{"hidden_size": 576, "num_key_value_heads": 3, "head_dim": 32, "norm_eps": 1e-05, "tie_word_embeddings": true, "optimizer": "muon_variant", "beta1": 0.95, "lr_head": 0.0108, "final_lr_fraction": 0.05, "doc_mask": true}
MLP neurons of a small language model. Each row is named by its layer, matrix (gate and up: input weights) and neuron, and shows model dimensions 112-367. Each number is 128 + 32 x the weight over its row's rms, rounded and kept within 0 to 255. Numbers have three digits each. A neuron's up and down rows have the sign that makes its largest values positive.
Before each neuron's rows, "fires on" lists the tokens most often at its 100 highest values on Wikipedia text that the model never trained on. A number after a token or word is its count.

fires on: " |" 62, " " 27, ";" 6
L5.gate213:142112157080087169101146122151139136157117120124107058104156122172126137109189158139203123150119127093135163108106081101188084184116107142157179155053165152143094179079101112120164135123160138120112135133139091076071123133118129117167070161113169163097156090105130154163128178129125156158132126068133147137066121152107109139156130117110134194075140136170145123091137115096086147142150068069136164198106142154159129160120179148091085132150097152124112114140126144100094110130138080116191123143170100045084070198157184112122151073151107159148140132173120102109123059127144096103104050161144090138114147104072119159131178121136156110083144103091156149121105120110145164200087121154153062173123204117156083103114225174066094141138015133195100131124132090097104104159236160
L5.up213:162120192118097135057121146146145125153137125138119105078114143220088151057058144167151077151125108159147171131186133121160154095137132124146135112057142115161131113120161122115188161147160090122118189132179090140147086119133148124106115161112209173107096160114061136144144171103129116135156096110170103101113186136122117162142134115092118149141107087111104165137169112143125138135140153117146186127154153088129069124112165128165120139096065112121125158141139166132123141128088158118138140210130138066089118112158089131115099144159104108118072162081113134139112130081148117175105095149123096144135156116091073153153154148142068149117169105187128087160148156124115115145124105114172133106093146103162132104158104054064172184132093120173101090134107098081077172107169128

fires on: "k" 19, "ak" 10, "w" 10, "ar" 5, "iy" 4, " Ak" 4
L9.gate239:088128080108051115152122151134135073122150116140121139148117157109142089101084123110129116113134169156087134082178115181126168105065071121179054103097180092111158113158161081098108114118113082149128095177164146102177108186116085161134136132093164105087129165177138148087098138175095118116112170160129101109185139109101107155160200098066136177089163129136066114112121136109144121148133109156117121104175130177101149077144114110187179120112104160103116166127100089118128127161153131110094119119169118066147145102142016105162122085145073167121111099074159088148128159086114108106083167119142061077107142169137139129148120153085087095114137131128148137151143163124108062124129167133158123151075161121155126074119114145110165177115131144095127094108112106109170174156122142
L9.up239:098179165093153110149083076152124108079147108151126154166144203126162110148116057160112086143091137147120146176084123081113171099144106104190094135114148073124177132187200103162119135080159138083131132120139105079071092155166139125150059207146150158159157141123148139188166110151158162128150144101066119142124062106126128090137148102117141125078125167105135156069102168141064075161142113133159141104140160156148176126118138156095142145089131170121114140128103127089160096133085207168158178116078096093120130129116130104139187131136058201140084151156126114118110134099182146118186137100115081136180102118099211111153098109107122109159132152126147171086148123178114082107187144185149125143139100121117145112112140154115083153122082134144096116112189090099180140120117118

fires on: " main" 19, " are" 14, " Main" 10, " of" 9, " primary" 6
L4.gate1022:161167194129097089134203116144172172166090142105085170112155078139148119104078042097117141184103081144176153174134102053147122101143114000123175140140086120134143064112125120174129117158142136167129188144126153138186139136146142074132098134144144104184172139125151133117098142145160174095119155131125119112078145113108190088116120151089075153116120119142137136063189144132145115138134138103053160107177137157118199040176130174106128196135131147135130118117133126115118164146164105130090177116118144117073107098097119124114098128151074109134230077126125150196135143127106121109173119163149157154142117124079129112144146212081159146123116125120162163136141127089128108129163184136114156104133152195117137154161110129092093080164176090118128133111111106157131126103134144
L4.up1022:177150150170078155110158116141131097146085129146135104116113140100147092094129145108056117183144111059215116208120101101137175140132141097152187169123086134145174166138151116172132091146174169147129147147099198122065125188162149173096080079116136168148117108095100071154150126172154176056119134164104093142134151185075091070177090161131133102161185087146090121056067148128120133082123143095116117083128116183128173144118101103162154125108082127118062144174081075128140132177147120127156125087144106120122158101099138101156081102121145069134108156055103136112173155086155090118129106102076132098117106138169076120095173083200147180094158111092137169136113093138166126159125117163043096112142068149076092157137148103142109163136177143143122128092158159129088172136131080

fires on: " tr" 22, "-" 9, " met" 6, "op" 6, " Met" 5, " &" 5
L7.gate56:097143146195162115107140166102132179149126141097121114077099168212137082130081116143136145130085079156097149132091178147126098139164182118077167135114123075109135172122073112142131053104160193159128164127117093088131134088111125086147112092121116087137120131136136170102101164110149139055108092133091085121115057100137158103160126129081073122111101123129157173189128113142125126142090160145120104103066125154163043075118165159120103095179140097066099116147114122157120078103157131127088085110175121119091132164111134111139106141117098165150104160095135143174174177111178140089138123149189177142074140153146131137057062127089089119083114116128132062160132147089158150086078097172144182133153117129152152103161124086142079125123213127100141150118102062178146162117163160
L7.up56:194094145142128122132112081163118181151105144099125094145158144101092131127117063092081136111142107162122123153159133120127112127119156101149102152173161145154138160207101080154127140136103124141131135070097126160125118141083120160153086119157142142173168077169062098092086151083136121097131111085127159111139097099114137117031157132110107127155133115094119141140126179097115178122159160103085114115105164082132161159130113136189113132124113111074086104175143116061145154157093165210114172167102122153101126192192145131132185092142094182072136131134139144157152100147081128151136149179120129149192146092148088091078148112079126067093150117118099199161133108193111144117120163195085114116150148141169120242119109122143126123104147096081159101067082158201096129132105150

fires on: " (" 52, "\n" 8, "et" 5, "-" 5, "N" 4
L7.gate923:110047132105156119105103104119124154135134115116125107126137134122158164145188130112102163106163134153112080170187181126119132116075206130108144126155202130139127142143118185143135082080133182106090131113188115115146119128170112146140130068092155100151140087107110082123152138179097057133140083115133098166178128127129140140166180106148076119172108199103185143092140134178119067158169134084094167119119102197141143151092093092131118148127160073154127129129110154112113058128180143079148129151109162183155138106136135158143123143147135140082104100139077095142162084164097073160129120156142124107067102170123150140127074183153090130088108142143183103135093124072126134078165108166157145131111127058121161106100181135101119094099081154131156128089133127125141148119145126
L7.up923:169097113126088137121146121115148169065138098104179106132172119110159104100103132097115099120165126115113136163111135112089110101154098164156154102171195081115101117104141140111115148129107120165115095107067155159119084096146085133165140110145145062134141109119119075099118149055124143129107099128165168091140125125177145171070134090106102109114110108142127163135145061191074167059099114141098113146127125113170123153173131140094148142110078187146136144075135166147135197120062125094109136096151114157136182187142100083093091155150151142133164141157054148134169097115186152052142130112204113155143040096116126171194149154078132137103185111128124125211115128160109169166069127118104126150124098146071092140203144141104151103135114135142126171094154115162179143112111148

fires on: "s" 26, "os" 13, "S" 13, "es" 8, "ic" 6, "0" 6
L6.gate826:086126137127142120194127148114142073089108088143135148145177139177144147125109134177138154117125140109146129139098140086086098149100136124125117111115143125150103138174121087089103120115141167104170176087162060159177148122117126207156085148160197133149155088117120059184106200127138165142168081112134127154100143160149124092087082127139132127194163149196219176085156139136093105117124105096161119076209110089124151055127086176121188147154125119108097113072187166174169091103124125116102135134125118184106122126111135115061172084106154163141157073162127103082071184179130144144182143114171138116170142176106155097152097112118123116127137115125104167148067204118122082140117049101133135172101149146093142118103167125116103193100102112094129109238182157141155119096147118
L6.up826:081142189089160103179154083163159137111141147154131059103189110155174098107117130140130166067085117141135140135139182100125164140089141138114126170130169124142123117142119092117122112094119157101150117113109116167128144092129144173132159099087133122132152044131116067135116126166132168085175182094118090169107174133103161128054084093103118112186129157101168114125135086103152126166115087094095101141149088061092130072115143150128171144096158105122090131139125152124167155061110120095117142142136070141163121124190140146137183124133136141122147080167080083138124119100145187118153141112152202124095090171111192081164061100106121143203139105074111176069115124121088096128118070136092111157133154084132195083145077104151097159175124158160146122111169101132135145111102169

fires on: " s" 19, "en" 12, "S" 10, "s" 7, "is" 6, "ar" 6
L5.gate522:100104113124146190223119149095126132094053149085141138150182181132092115170086093126137100174187114144156096195074159122100119105139129113165123175121172115134115167147126118145089097110090106133149160109124180112109072122126158193122106118159145132121197115121143199135078141072139101081110089134102109125155170135053134115132164135126089112169172139138135158120089197152160154189134071174121156088147144106138168071127117164130135112154134112160086127089107178155163148135133100155190155154151183093126107135113112086046163102178082139112106114193106103102170113183159104113140176172167131135153158135137130132122168103122160128116125110032111131126109171148129115148152119106149131081142166136086152111030165120114118169106113171141097098173124120122048142119144115
L5.up522:181120081136164123096143107105070118106122194069150082157099122131148095097118112173131176048113094110130118162098086123166058127135100150116154082149106081105115170112095130114108165128160149184138105143130107151092106114156181130148132173112127049126108132203103089164092118161087086167122143101106096092164173102142143134171164152084126114120115138055187105098159111147128165167159090159174137131139105130156100105121149090132168121130140102118175156112158141097183151154088173107139123131107115149169165102159156092063151121150126172111168155164162175140107151134160130123140158142141157123107154137079163102083116149112165143100147133109131141136119170103115103159122145177141125081094173124096096129172114142156112100106154134114043128164200136132132073127080072

fires on: " E" 62, " |" 10, " (" 7
L9.gate567:147116151093079082156096095117189115133061088181161102173119104101118118129133129157157142153130127129143120049127121218155129120094118118148119100162095084171050154133098178096104151155128103098157118083100111125127124114118156183201075152117139119082102098085166137182101176152134111111129121119080101103188112140107090093124134109110149160143129104072098112186150106151086142093190151162057100111114132141162142125132199108078140121195157179130186101100129135136111122190139153112167093127142142079152109162107136123174126118024110093100096112163103117074148125144154114129157115081093163100168184116144117112077085076102201117108089108173152096155121101094120117158104137155137172121136131184123117072124156108146147114121103109117122067158040159129169139149142136
L9.up567:151074183100145166064082099173097155126122159106132172107100122057111127162146158165123121170188151180090149183127158131119154135161073129164130113139101053120112105158191141095113139145106156087152098102176165118163148047085098107130146111154139138123008077111126065115109168101090129154065014165150134127188101102145093038147162103106115137070147115121092143135201187104162159137127159096117165057143102118142181156166190089156089119101101169067158109122141135060150112149165117082085149170114094078124146141097157067139100181078133142129114142126061108131125095110160108055114128152099135202111161119146122161117140135125192111131103108173089094142090142132088134156133138137140172106116135111124119108111131100074121104130150109115131146142078126147096148153142117

fires on: "==" 45, " of" 16, "\n" 16, " ==" 13, "ar" 4, "===" 4
L6.gate308:117139144066152129119074113136071127119118136115136110131143113139124156123131147104122159219092088156088094143142100122128105148120062217123109104088109140131125161154085157189211183138132128134140144161105141115128155157068208155097091160108109128121127137182164141116110133142123169097121159108092102109122072176139118082144147142174156112121108048130133126081169138175190118144093141088188194105161111132147141137141152130099098095115108158096126142150091085096083168088149173141106152124126127123118086208107089137127179121123125086193119127127050110118125171123102126076151118169151140065144132141143124116183088113097084132127090147106120133127177114134146123098130122103118169193212139151087145119135175109126131106119172147114084141123071105149099140161129143
L6.up308:099102090167083107088139125143082124159099157075115044115145152108164118151099145101093117124135124144105093117116150193141166131158146178087116149077157130159161096142145135166154156137210137121088088166124118131107119130117103107110053101103094131109088138139100172150171197167127153134085104158140108129183138162133111135157079076202124128144149100117146185155116096147195156146121112060151142126144127118153120124135142093127116094126101123143086136138119136128141180145134137139138102198071094088169128164216134088172194110143056110117103147105133153139111161093095094098154163129142147159021148152148142129115105142086217087124124128131109127124145165123149085104096127104131108129146103179062164084187127121108151138108055098162148128122104098168085106185115177

fires on: " |" 45, " Team" 8, ":" 5, " of" 5, " RS" 4
L5.gate687:122136059109177149117099091174121069097136050108091146173100163134136124104196172194111128094116073129113104106159140180119127086086107114137116168133036080098104147162166159104089128114204125044130158127069143178158108108127109091182098167138144079115158128116119118145121144160134204087078132117124125124121061128125143149114123155124157107128137087082165096164133145189149137097145113194121128123121115134126179184114124093166109103123153127132172104103097159143157099165145187091108118095165068166165162172216132092170182103163097068155133136090110147155149061153126143113193157183177156136145149115135156124158092156185100089178096132150110090128102129131163087137074165174100068188168098100223156140107164177148117092120082164163116165130108082125166106119047105
L5.up687:131111161124108127131122096079145111130092103155084156139061126155144073109160107209140114119114161161196102137164145109097127151124063165148116128151153132163151109095129135109136162103150176089143133114078176132124145130182154153159081084150095148132115182121164175121095145071162139155126171085140118128070147132160115124108131135141084106140156064121078103185136101146137124152152142052107183094143134107116148162173184158100082106143119124131091156168134095138160115168137154098036054129132161129108106106148137169118169106117085141150122156142085129181149139147144109067135104091148122136090164172115065129091087123145083163132131092144121114146062127141100095162086116248099146161117122107107095112146099079085161130127141133160130136095128101128153120146134112

fires on: "\n" 32, "-" 25, "ov" 5, " formally" 4, "el" 4, " to" 4
L5.gate209:168147107112171094138139118181139166158125167077161124171101184182112186243094103081032121169185142132118121147136130163067139159163152161076150182135196137143172098104105146210091180134146140137136087153167121092166070085176177177194163127127141108157073112156134085139074140091119149106125170135127098092144109134150111139115125120157115084132042170148153193106110143147175195180112140111115161105111083120157140061098094098162143128164131104108103109151094138087106110094161116092130063124113112151140103108134111125079090102117137079085103173058075103131123123123144120134113081142115096151156183156083160137147063158170143134145127138087116066132103108119110177157130135109111027104129153105153177108115078134111077088118114162148070137072134148155115153167145114
L5.up209:129124175128166132109172106102146192098144139156090057108071130106147178145183126119127113145118115109110160110143169131069169151159150142087163092126123146141145128193095113116107066155211091168178139058121076184133196067125134177140183109157130136201116139114158100143100116157133106139106128106130097142149170162164104174087191126133125110112133129122157122177158124161162167128105116120153206173064135111139184140112115108138111138159105123151205097095106155079091185117146152066130172105162131178114096097162087091160117110109115103096138115120101142130149123144091089154118126167098162147155136116098218190107111128117163116122160113106110139184119180119155141092128208123177128142164123071167133173063086125127132154128142117137170157129119096191171129112124165

fires on: " |" 50, "," 14, ";" 11, " Synonyms" 4, " ;" 4
L4.gate1112:133204145107198167134106128121134129127130123137136153143133133169093127090151073149126145133142142116177122187092173181036105197115071151114132156150127136117074126139099144105221114159190076114195128110171068136135138135089152128043111110090071110107109128146179118107134138140083128164106168161108109148102141173208089111108097150173113131168158082081124121138177133106168101088126146147083143160167183100143143128135143111112140164169131137120060107167142091145078131129062120128118105124136105143074082152142118123135086149129097153112127100156127185139136104094118168115115102121114128107079082138127126044107124115087181128133130157168072048131147117176062104100131063145102110142078161115133115109146193087082145144114121115163119081139098125142147141096155141
L4.up1112:115158146086177138108141126127110152120078122123155144121137124197138133114133121102099171161178144155140054166085180176144109161119135119121171099141155116081019121151178076131100163090129129150157170133148137159120112078071163096119106157125111122144079077103174117052148129125072125144098117118177140149123107128118108130109099094138160125133118127189079117081120177152102173083116124132124113152146153131137112133112182105051153171149150126177061156152123092094143115154085098132171116184076074157125031135153124133154062163079169169098146062089083169161150121126157126125135123142107087133108221110121099103168113129141168127106075119154126124149082145108104175088083092161166116124130143188077199107138082092130092136136139162190132045170135161128161113179123116

fires on: "1" 18, "2" 18, " (" 9, "8" 6, "S" 6, "}" 5
L6.gate645:115116126086179089069058110117175128147126138115189068170127153165176172152110134176118133149097166093117106114146127132102068123139126157104093137170134165093076094124151193118195085131171100104179096092092136087119113125119161112170171176111180148120143088101137147185103038082144178122104112149060128097124162084104096135141120109100135131094128119111087134199128178122140228129092113138093127124136109128100112103138149150131101164127156072106096099133150097133144152104175147126113090088131119136131140161085126107066148112057118118133099106185134131111161143108194114108136123142041105123096098120107129105138166123063202100125120095118118092127125089104112177118123155071124137145180165096162083131099105121107082077170112123099085147161175117110122147157087113
L6.up645:133144166121168081136079150157167118102103091167107149083079099126159091128140134103127118162130164174134163140086102102136177181134087097127155077147112106105154147111124134114105129148097058066111125121111124177092080127144110118160092108145107139124093091126153141118156166179096093177118140084158137080098073131120170159141187118154110068109224162115125152148085091105112136037144134168159138089137127051097195086121104109149127130103142147124074104087103164148158165104113144065151144103131116098183048178128126123120125167131129144181181184147140132109061094150125116156154143117210140120158134142104111195128081111135132124080153133164080121166083101092158108182141137121089162057130112187156092140155136176089126146126124123153125138114155129088109124170097181

fires on: " |" 59, " " 8, "a" 7, "b" 4
L5.gate26:123153117091139094147178113106147102089112141142155109135108126094164151109141140156162160204198032138067140049069151149086131114109111178085109103189095118161116095119168117131152155090151091095126118135215105138138128138147161118142147071089140125132138126153097130158167137094143104137104138122153091120120098159103076147094115097122135119095194127108115052105142132112146102140183091133108220145119123158126123116170129175133157154122166103153119119121083165111092199101129124111171124115142125094149132108203160145136145117149141138057050126196082106134137106104127148135168088095115058179080151093160096102125108156105212186157138100137151146105106113094157134085077168097150126157113206138101159097119075091160149140134156170121084169137040154121098130118173130
L5.up26:167172143125153133124135136100171103111154203176176098143171108115158189115107114200126168102197121158083121107137084164108156111125125126126169091147150166184126114144147137087101171071143120131161127112164107101137090116138145135117120110150196143099075198182126147102151131129100133122156123119139080165097139143115104116147124123102137118076131073124142105131133123140159110189207109127173161095039168129109151156197137214134133109130177146117112148157140103106125151135135101163236126141140091097033161166175207030085172096137213115087073135149124079110184121084127132142132123168137124164132136139184094126119142139112141155133102142188075138134099174120149147101124144124127132128162158109109178085119142051101179109118082183154101131133167146169129166118124078

fires on: " |" 26, "ab" 25, "at" 11, "av" 11, "ap" 5
L4.gate1023:154163091123140137154131110093109135121135095126125137091093135145137139120117126110201068106131132212150107101149055185121151159085149130203130092167113135112148176097156121114082151135108130145129167101117111068120105127088104091134157160151139159111097158115175120144143161109139143120146148123113097172145127125070154139114160135126138106090181129152159122146115104138091122075107153144124144130147105131088162141100134137081151133172106137191156120156189155093160116102156112134131093103102094125134161145099167104165104049141105186181115124082115115110119115160105064104110109088073125126171140100115116121139104119093187133184137065093105135139185124121103142139145110161125067065128113123109155094138120177117092104177113136033103140115133150154097141137170146
L4.up1023:143144160122127132158116095170175105212113092053121157115091131120116114134104098115107043059124143148116148133099158180085133169135140120089157082048176141207160140124091178069151137156130127106127127059155116114105117112124110135076162159075142172080185139122122126164207145105148157129155119128183114082096101102131097086104109167126138158106171127075087153138134060121082165140122171108060215117125114136133106125084160183115177122152071128134156153069181156159107139088172132157097106118130075159075090125058116142128126112097143082143124131058115110142088145172091140192113166116139126148139152096082112155161122104115109175124138150105152076123117142153144157114104137117131146113112107065140088153149143174117158122156151130102099164089090122158110154112078125

fires on: " |" 26, " the" 23, "1" 6, "0" 6, "2" 5, ";" 4
L4.gate1099:117124119082079126130072120187140104137147109144162107128159124112112149034171079115161173163095158138121206194137181123158173160097123099151136113093166110128112149180135135126166120131127097107171152184131105150131128098090137130122100164088166161126106157147155094064070144084141079121165163131092151138156102077139171048119118149177144147087129116149101101098132161050107120184121065119111133075070149166071188177171185186138102094145089154119133066080080104162150102217129183130064141110110095133105155171081123094144123127131137155136146101161108149161147169103143155204104113157092115110121140147068083022114090032091132101146134115158167146101062128144200126146086127104141152132126153113118131140122174126157138152171130070137097139104160142141094083201173164
L4.up1099:119140164093139065155116101131190153084173059152090058084126111122111159174117203138096098180078089149091173165128133082074102098118162194160080061136137178089157124133096113131179151133081076127127101092151117086081125109079126132091180104113099143143164141063101102170182113106092107160084093174166121077148137098128105155138128101144098094131076135086124174136189127088166125183118110151147118125137127127139114164089156179097108119110092140137093176136168160164087115123117173125096093122087145085108114114114149127099124121195100124118180185128160102069109149162125164138074120105074166125153136115092098121104128138103139130131127074142083139146105133237120193151124118160139093115170169138098132123125127120097082133172095174132080088096043175185090120124120132

fires on: " |" 38, " of" 9, ":" 7, " (" 6, "(" 5, " time" 5
L6.gate455:152064162104079192120103112150157076113087164101155112088132163114162161112125130085084149130078071133106100115115097136161081130093133132072120166146099152198088170165154134088117082166155141122084110161117161110107117052195106138142162111109071176144113130078149131123097136160109096145146138174118144116180080154107131083116108154098134046096096166141110196145136096128134104137098186102162137132115092187163067180150151124145144110150128116093143131104146131115113063090155085115119108160126131091095103152173155103099115148052084143070080104108140150171223138113115209099078101067131204145142117167174107153148176095156107084111119170147118138121103074154128119100138140152145127114125139134105090070078144148105185204112144081157094124177125129103101145157088101
L6.up455:116130103147118125142098132125099094112197144085142114157117142088161104144110112164151082136111140166166147160060132156165191122085144139100169162159129176132165077190115078111137102116229133096164121034123110105105107145109152121072174143098131105090147120109090147110042125126164058132110072131087162120141099133103103081148101148143182128090131113110135155134147148109099109137073131141107183111106118104148061164123109127090125057151134104072163102110135129077151136106192067119137117175115127073081096168133110093131149147162137144074111130153116130137156107112056121169120119091114102118077165106192128192122125135109156085109105099110169090111149123072128117127064130137174141132075104120139157112154148155069163077124146149109128109195163114151120183141116197

fires on: "==" 46, " ==" 17, "\n" 15, " Kh" 4, " John" 4
L5.gate164:142179066163151120133113144125153114077126157130123055161056081138189161121135136124179100148095168163101125085106150165121159173077120129122131040118044089205116138102126127164186153142157150117123090129113119086127092133059141091103061092137160123132115168078164128153097126117137122141112123129130145201170144134111119122159110126078113155092117103137103113129174132116160103131165136093134180112194138139105094125179183102115147106138104153152154116127142111138110107120120117070125158132115135168087159152181124096097112050133128101132112084129117158129231150177087133099182108145137127153123108099116117096081085125137093164116152127139079120125169172141078097125137159162188199119126104152092143125147088165104134121115080191161130194077126104111119139123115134
L5.up164:130131088151113133207113177128115111163088162113188041106115086174162131203125114111161078170075136165126119073140148151188133057050162144074156114089086087165146127123133131152107149083149071177073126107171129192138099125168177134119084131111127169106221154163124115146120104172157110148139165144172091093159097145098171125137121125130139133190180116149106106154119184123121151163143103139088190133137164119121103096172148122147119110125080121160145116151182104140111126095126137092159187091137164184104101158134186090098109092142166098161142105146117157122164121156111156113187144100138095127068133136118142109097142117171148038160147096194085114153085081150136154124079146148162117039130121144085220139154140118080107089145126130125166145053092137141097134100091119

fires on: " |" 46, "Early" 6, " of" 4, " Early" 4, ";" 4
L5.gate1025:214113187094106150150119117117104103110182092141089111082119148130163128059193128169141143133116127121155126160160140163165162153175123136143179100171158127124119151100157124146122111094210104123214146134128065145105159126154140060128090128165124167111188178112149132052098114101086187098120082118116094131111162109076168093066112120086112120053103091116125127066159133149135131168160122175154121125105128076127130135090046110108103097126117117140176100165143112124150125108181155123157102156113172163124085161193130117094163169074193122149092095116155131152138167119091173088135144159144142157225168073085149162149138116098162073052089134114160098153084070076101100136098164131102179136099117095120112143126133093112163147066137131190131122123125144164136133144132114
L5.up1025:165107144146116144111120014094136149177074142151179124161131080153178133169148124102152153047098094178110117095078076149168128187062105098124155174126155093098072170118167070151086161173165154093183127105153210180131106094086127152091122099163161088175128150178142142114133116119149136129123090091142157088048084126091140124101146131211124132094177101112155104119142074133117161120119083110096185177175138142114127118124191119112099101129099158113117150094147151132152125090166133155128157136162097134113192091100092118139086148102157078152152171167132144161150133116165100107074122121117120127081170182138185129140104084119104123120151046177142185134114180148112098130160119142193130056131077114166152097100156082100124151064154164101124147137163136203138070152115105

fires on: "9" 27, "0" 15, "1" 14, "8" 9, "7" 6, "2" 5
L6.gate69:136086102160107134137103084058200117124141172112142105139122127141095105073100128146204129088143104149195191176114117139197108120116102079142156117146140142148175126121138205070118137088105097165145138086060140187089142162103084114179086144101114169099126188143100201144084108153135128068183082120120124064116108177143127111131171099057143126117136129084131090083156160152106125155106086124168089116097119120098156144177102076105145138112145128108128133103187071132110148153143046150132101133143122103081108106146106064146115088074180170202129123126166143107098122175117142132149108070106110155182074145138137104162105106099121112112123162155110128119084105082129110123139110067153083103121136093089162122177162054115169145160137154166109091147172097121111127111151177
L6.up69:109133124193165129123129172178095140136170157075110100108081146135141134151094177150118110138168133115139138119121192109144121134130189154083164130096112124147153101102144151107111125134156141133123078114170102155045135182077215142161113052108125150091145194126139139105148089134073117084123079160126128137087119176098115073187139133177150086143146131138121145155139147079116132086092123125142086109084157094030065117142078182182141147161159157200094126153136113082135173079133051117127077127109158141178144150071102128140159124152108119082170091091124110038121086122119118130206145187102128144062118097133098086156163158208048122133127146143154161106143172092165066072123191113096123143094150085114152116128109101206149118049120096132160100150071087131122138133131174

fires on: "==" 68, " ==" 27
L5.gate776:150169141143128100094082099109146095134186167147107086118134079162166073170127155156102153183109188114112164170137107149209145141154122125113127080080129160122139099166117129129145144108136133119099118171133148108077124165091091165130130118135090161157098129131169169187147086096115166115124149163153117128160101184088131109057133147149140125101116138153164182102106139100115183074106088077149201142103147129164112109113132169115146110134173153130187092168082125148126121138201116168130135097128193111077067087154132090136178100126184127129170111126152107119107129128099136084161130124129122161072166135182148083086098139162112094182166183136118194140128135140077081110123130121080137098175118171123084086160141205137052119120104115094170191150086115109152106134137195
L5.up776:144166065075135144142061085135104132124111155162148051118085057157142111116130136118140134171178146136162170107196118127110128153088137101077131107112105086089115151189160078143126041155126124149123127088142121133124148079145158129109172105124119155075154105149152125103119130171149121156125137161105144160144062174110211172184082136160165141156124083084106164107154077112068099179104111077154118095087168144135130147154117142131139188200151086104165176169122104138136146120121117122109167121139121142156161152160156131145141076155119089086172153102073138181109101104113129096073052135165155122129233102143121154105133110180182124048074136116109128155098184123119156121135139114113122064118108129120174123078110165106106162133133148159125112096139145158136133209110110

fires on: "0" 23, "1" 20, "2" 14, "9" 9, " £" 7, "_" 6
L4.gate475:123056125158137153157151073123137149148097128116112130166188066073091133152137109113144136161123129169166148104090168190145124118130126089133164060150142104129050096097123163099083094116132172135081129066102177144171136146131102102150142155118099172152181130105170208205156137103096149127194099060128164051081180107143102103128124141087152181164183123148127159158121125128130204143125178128180132133153145117150075120117132087128169133068165122154138086144079067143138170104145112082118144151144166112145128119189153113077109133093222188148124147108129165138108126061169099103134135094128186124084124128127121105164110146170173131158182091085114099201107186165145103125101119113132174099133130150121111130110133177108151102178140108146093083099142115149077111129125158
L4.up475:114149184149184169122149089085148160158122143157115108141212067113102152119151125125184127158135124135117147127098114085168169120110139156093152151068131146116126126128125147097119103139076110062136064086126127173114151146082150089106181074152127132137125135151123121151124155103176179192157140118121193085169149149162205123117109125180145132145197122120099082190120084115162052148159110110122182081151127086134138139162173146133161115110137084205210147201180220144127173117148125115157109168114137144212115175124140085141103110068157132087162174099141103137139112161142137136088125104119080096125069078135116139112117139189094157109122093119118133106068151208155092108102132087129122112118120032177104121180077129134151173136085110153134102106045175154130148132113106

fires on: " |" 66, "season" 10, "′" 4
L5.gate989:130158112105122153102092134149131153130101122178209074139084140112106101127141141154114060136150131115185186125121105182112067142114118129130146093136141105106132043132122093102121141159174166145132151131161070118170181088139127138129106127139077115181101062114078107119116107115098106127183147093109221137153139078062145102154144133113123107137149184115137092108149143157118148126150145107116098103190110087141153082132151130117157209138097108114116134152148150071188157136163082164055080149103132150126151027097142144117116130114119087139168088133137126090189135129098084114133120189138145101161161176125139150118071117148142148120147105118143156138149169107144068102061133108131107156134143169125030089120136114127111137159077209133127142144075119126135122170160127
L5.up989:140135138076113112165100114110063207120108109164154179153122129152119139148131117165118138089111124129129128159085117165083115129081119175074128111159128107145139163095150034112131105139141143169107140100142152111152160100135171081150143113168111090080060148091175133162104166095125126180125150081139113150206118140063112112126182111093044098146207094148142104079146189127153103153138079080100112111148136103126144103146165145156109117130130109135129137118191124124118119201131099124063107151162148108137142156133115151133119088130083139105136152171040122114154134171181143136090161097128184106132183116099165152083098164178130135101112170200155132130144180093126141114145155085089071130160045150131146130180154069144115154161154167168151094118112123111097136101118166

fires on: " en" 27, " met" 19, " Elect" 6, " En" 6, " Met" 6, "8" 6
L4.gate1079:116142111101110079161088125122073105198138112104160135110134101111134143111115177116190144166130090160121150102112088113117102180169163064139128110119175106167073129086154103147153098138165130168139139104138119172189187123130109087131126083101141141140143166124139102131111177108135143128169041115108115121159123185138114109112143136186093148159176182080160135154155108109077084164126107154127152117145125161130137153126214084182121143106128174121054091128109197164121079102132159167067119129106140126121153176135128098109141059197146153135150121111106160126106193152149137117149144138113164146170120069133139166129126138142041151142096130131155143122135124165093162122059109129121131148068114202110130089089112087144140147090118141143204115078099100118139137096090134
L4.up1079:197114120131156080115114120102092171119116083086150085121144151082107134131113132112122076167126076124074148116122126112148082156156100155161095184090090126176144044152131089153141100125173130128148100137124045184104130096079131120153152102126092144113144155101112188111132117072210135127150080152145137140140118157094075141072091168110091118125131123163188103136144191104164132090180171078098138158103140122085107163132188096176101144127169159096111092134114104102164170140138145131138111189094102101107138138095136115131148115138160114051143094153146187113094163096087080130138156116180163089151146144139141088153108098170089102130123143143108102092143152161086101210112111184170118035161142124138144102122107181133140157123042153062140120115136120129129172118142143

fires on: "\n" 25, "-" 12, " •" 10, "iz" 6, "ald" 4
L5.gate913:111157109115216123136162114140113209134121141139106117112187127158104094087125118119172136128148105095130146123124129186088076164155169176140105096077115081164079147103183095147101115125136193150143116103122154131156159092109175130077162100141112052075118128096124118137120093055096216108122144188105059155101136090120115168123153173108124109111090174132107124121079074126137129115160179132191118106107193101189176195124155091123093120140112197132117085165074068137114177155107121095098072221116081138139177112146185163131099157129140154198132154124107142108153109162141146142165148101139138146184163178151111123097090116141080063160105057122122112108082157098116181161145136194085171089083150056132175115207116132162113154198174088157129171100106136110157144120104126
L5.up913:173127144167087101131207114074158117143099117156111164142189209115121126100091102143064133074159127123158178122089132066166158159158151199159129120232170094185095116217121162140105100058177116166120128088167103179116171189086117118145136100081079086158140161121127056155123091125177097162077145125096160105153128088140108148216131131123076130094203196120041107144139158155131088113138109106165131087165099155126113156123074070169083095121167141122131158156090213169133150104121123126160137131099145201126111143130090085138117120144175064116148143079101150185140117141164107160126078156136158127121132115106150123111087085117134130085099110198101180161129126123148133094086126094160164121131134089128084158133119079153156092098157035115094122116122114169169130122152153